Weights of a small transformer language model.
Architecture: LayerNorm before each block, no biases in attention or MLP, tied embeddings, attention and MLP in parallel.
MLP neurons of a small language model. Each row is named by its layer, matrix (down: output weights) and neuron, and shows model dimensions 0-255. Each number is 128 + 24 x the weight over its row's rms, rounded and kept within 0 to 255. Numbers have three digits each.
After each neuron's rows, "fires before" lists the tokens most often just after its 100 highest values on Wikipedia text that the model never trained on. A number after a token or word is its count.

L6.down763:082106110115158127129120120118128130149117142143116150151107127089075148126132085124111098119124131110119114168140126137148155122105082100158105143134162139132132119125127147162158103120124128123115081131134105132143116120131076081108130085108116142137068123162171122098115143115112141072090142093120141093159140141107116116150089131133133149130149166157129121125133077105140148118153190145161130118171108136127143150119143105115151123151117112095131129147143132102148114127100138144127086121162087172158095129102117122160148171091149099111093117099177158122146132122112107138080110149182159149117125118114142115155111138144159069138136136113163154132148142122134115110141147163139167155176134159147122166154167091124101127153141201137110136120142078155106122102117107
fires before: "\n\n" 30, "\n" 21, " The" 6, " He" 6

L3.down371:124156145121098106074180107122132124126114158136128139126132108145142101146158159128113113135161116107107143113192159147086111085123157158129090160099115114154107128151147155121097124133157092123107115127132125142111139132117140075132108160071119159127140142128103133117129110112126158115147112125132125089097100141137188079222147179096103105123128113122149148162123124144116129132124126118100150111076115164146133174111145138143174106134171134141094113151105151139120171134122105111100077153152117171120123147162181123133157096136085143129132106142111143132113093113131123141059103109126129133141099108119118135106125134167152132127135114090116149087143131144127144120151117130130120149084147153118088134150116088137145124098138118132131175154170084119157146125120124
fires before: "\n\n" 38, "\n" 19, " He" 6, " The" 5

L6.down398:134112147117172124145124097140127131160152151132104096138140138149099121102117082138136126127154109136100119151113098121128099126167085128134160114147093123115163146117146168121112123101107144150156123128108124159095135152109122142091103119165093122155143172127114117144143164123118096171112137154111127171100141086128106075145131094125071163152137126111101125127112091119077143118190132168140154121114154150140120162114133144104137118143156142146059156153191142088093068076118165147135169118156124163157147143099115181176116124120142113108162094113136112141102128096151152106121160143116130116131120118137134139089123121127136126131120131127069118150110113110109081116113137130178140142138117135142147159124155093117088111110155156132124110065124145134145144118127139
fires before: "\n" 36, "\n\n" 31, " He" 5, " The" 4

L6.down560:137114146139121140068158094124116093122144130128112099126114167134133140136100097116088143141130176138129139158108160117113147149167109116123151210133102143133097140112121132131149112138152125153109127095122163110115076160149156099129132114138132145137095094100135149169148139095147118088114137134186125129146123179096144094238090134157127106117139141100130098109125107140154146153137124107142132101111112124089094100136166134109160095168128145102125115117129109122148108133111136125124094157101113119112155186115147142150137113124132131116104131115105159088133088127123160080136118130133147123118111134118099110167087108126118149158152115126155129141159131124128108131117154129118148081106123137084112100153105128159113137183129114068101152137120169159135126125171158
fires before: "\n" 59, "\n\n" 40

L6.down608:160117137119111117133126089138124142101146116114107125119126154126137138098104118096110161116143142175117150094161077135171089173143105097147166150109150124100131149145085129159148158079122105168183125112107126129071082186146102131101138160148125138166169123100104109121131164091169153148103125159139095125148135106142189104207119155142100095105104115104111113113111114116119125123136130163179153112141165148128093143132116137165133152164117128130144141161145123153134119127145130154113132127125084125099178106166124176139118139142124085121120136108140122128092101109146166115114127160133113114163124156157109105145106110110149119125134080169137102124125119128070120110123118129134148118111094095144122109152105115131156114137119158095133140120086127106135137083119123
fires before: "\n" 60, "\n\n" 40

L4.down944:124149136104099147080171103114135119116114152138126151129122090132151106153161162158140119127139114101123131110156165140089070078117163145118101168098145104161103127122143141134127141142123107109097123149129152157111176118109145092138095154053130145151122129122114135116133124110123157110131118119148134094126122145127158093215140168118113119122139110111163176145143139132091104127107135123104130105103102165157120166121177140154146095137170095153082114154097149130114171137102118103115088156144124143119116145149178127150147120139101154120133113136125122105118070069148121136067110122101157110110096122120119142104157132156129127126143112091110147101133136159118146123135130149140112149102169150123104124142116102144133106112137127154134172147134061103177146121123153
fires before: "\n" 34, "\n\n" 24, "| " 18, "|" 6

L5.down443:149140139127092111075156116126134119135086145126120151121140134122151113172122151137166133136119114128096124120132171131125119072128169129117095204124157101140096112156164154132116114130137142125116123158122126132128138127125145150159132150048118146137148116144134115120138139130120144114124102105114141093112126104095154103255147160156138128132134091126143173128125128123093128132090142135142149132105099164128148144109123107158152057145186115124064107105146129155100150123133124114116101145119134126089122131135129130136156161171100126138161125126131133068110096092140153135046127132127109116117128128146156155094129126156128121145122120104105130079154106143118148139137150146102113139129135147133098119116109087140150105124142114147121139120150081097152132135124146
fires before: "\n" 61, "\n\n" 39

L6.down1003:130109128156135126129142107131149149152148094157128132115115139106126139134077101132137113150157164126147115147135106056143110165124134124086127138138100167087102151072157097132143156088136119142143152111128105139119128135159131147126098149129110128103127144160094148134120157151134159125136125134163090144184111107147115161255115129140143122104137126149153127127139148136112170115122118106151119104113135112145109136107151123133136133148128132094193091147149108126120125125153126134160149131116159097127144120099075145121131131142154117074149162135134093136122149147134129133084138146124110092151100127156127122095155175093128142138127103130113132120121121137110152111103116113136103115127140132109115101124112107118092089135112145071129098106127148093127140140105154
fires before: "\n" 61, "\n\n" 39

L4.down827:115130114139128143127100135149150155156102121122153125122113132143119101139095093121078104144126142160131165115162079124114127097094120110114121121118112112136151189119181181130124176082140129135103119134125152116099114090105147125131163125153118126131145118134158150153129137158098097085110130125150146116131133123141132152178121114117131109177165183138136113125142093093156119146154120122121086149132103093149156138136084119116142166093111138140151134104136117139120121138114197129114113159143108099128148124133132123137139133110136034068124105155114159141127099133070154121085113126117123121118112143153159144135136094153104116104122133160149187152147161141129118080160168110157151138118146154085108143107176100103081156116121124125156110110128138147131117079120124
fires before: "\n\n" 65, "\n" 16

L6.down732:099127122120129107145144124148126094109097162121111154180156159115085148141130135127140089121096099182159122165141090138144087142139122117161087150136118141120150125113111175150105128129140163154120112109073125134140098163130122103124121122093103151111130164174117168105141115130147182116145097105153152153137081091157123106180126107114091121105156115150142148179108148104119149110144123137188160110129142142121093151093094156149139103124156138147127125134144138085105126147108129139085147140139097147174174122119139142154122136105159107098160151104144111118109161131113128087096118075150113139120126137143125098161082105120146147129130122114139106105144147120119129104129124081162141114101163132168128108083135118120070132095113128143122148109187093152133098104142122
fires before: "\n" 33, "\n\n" 27, " Company" 5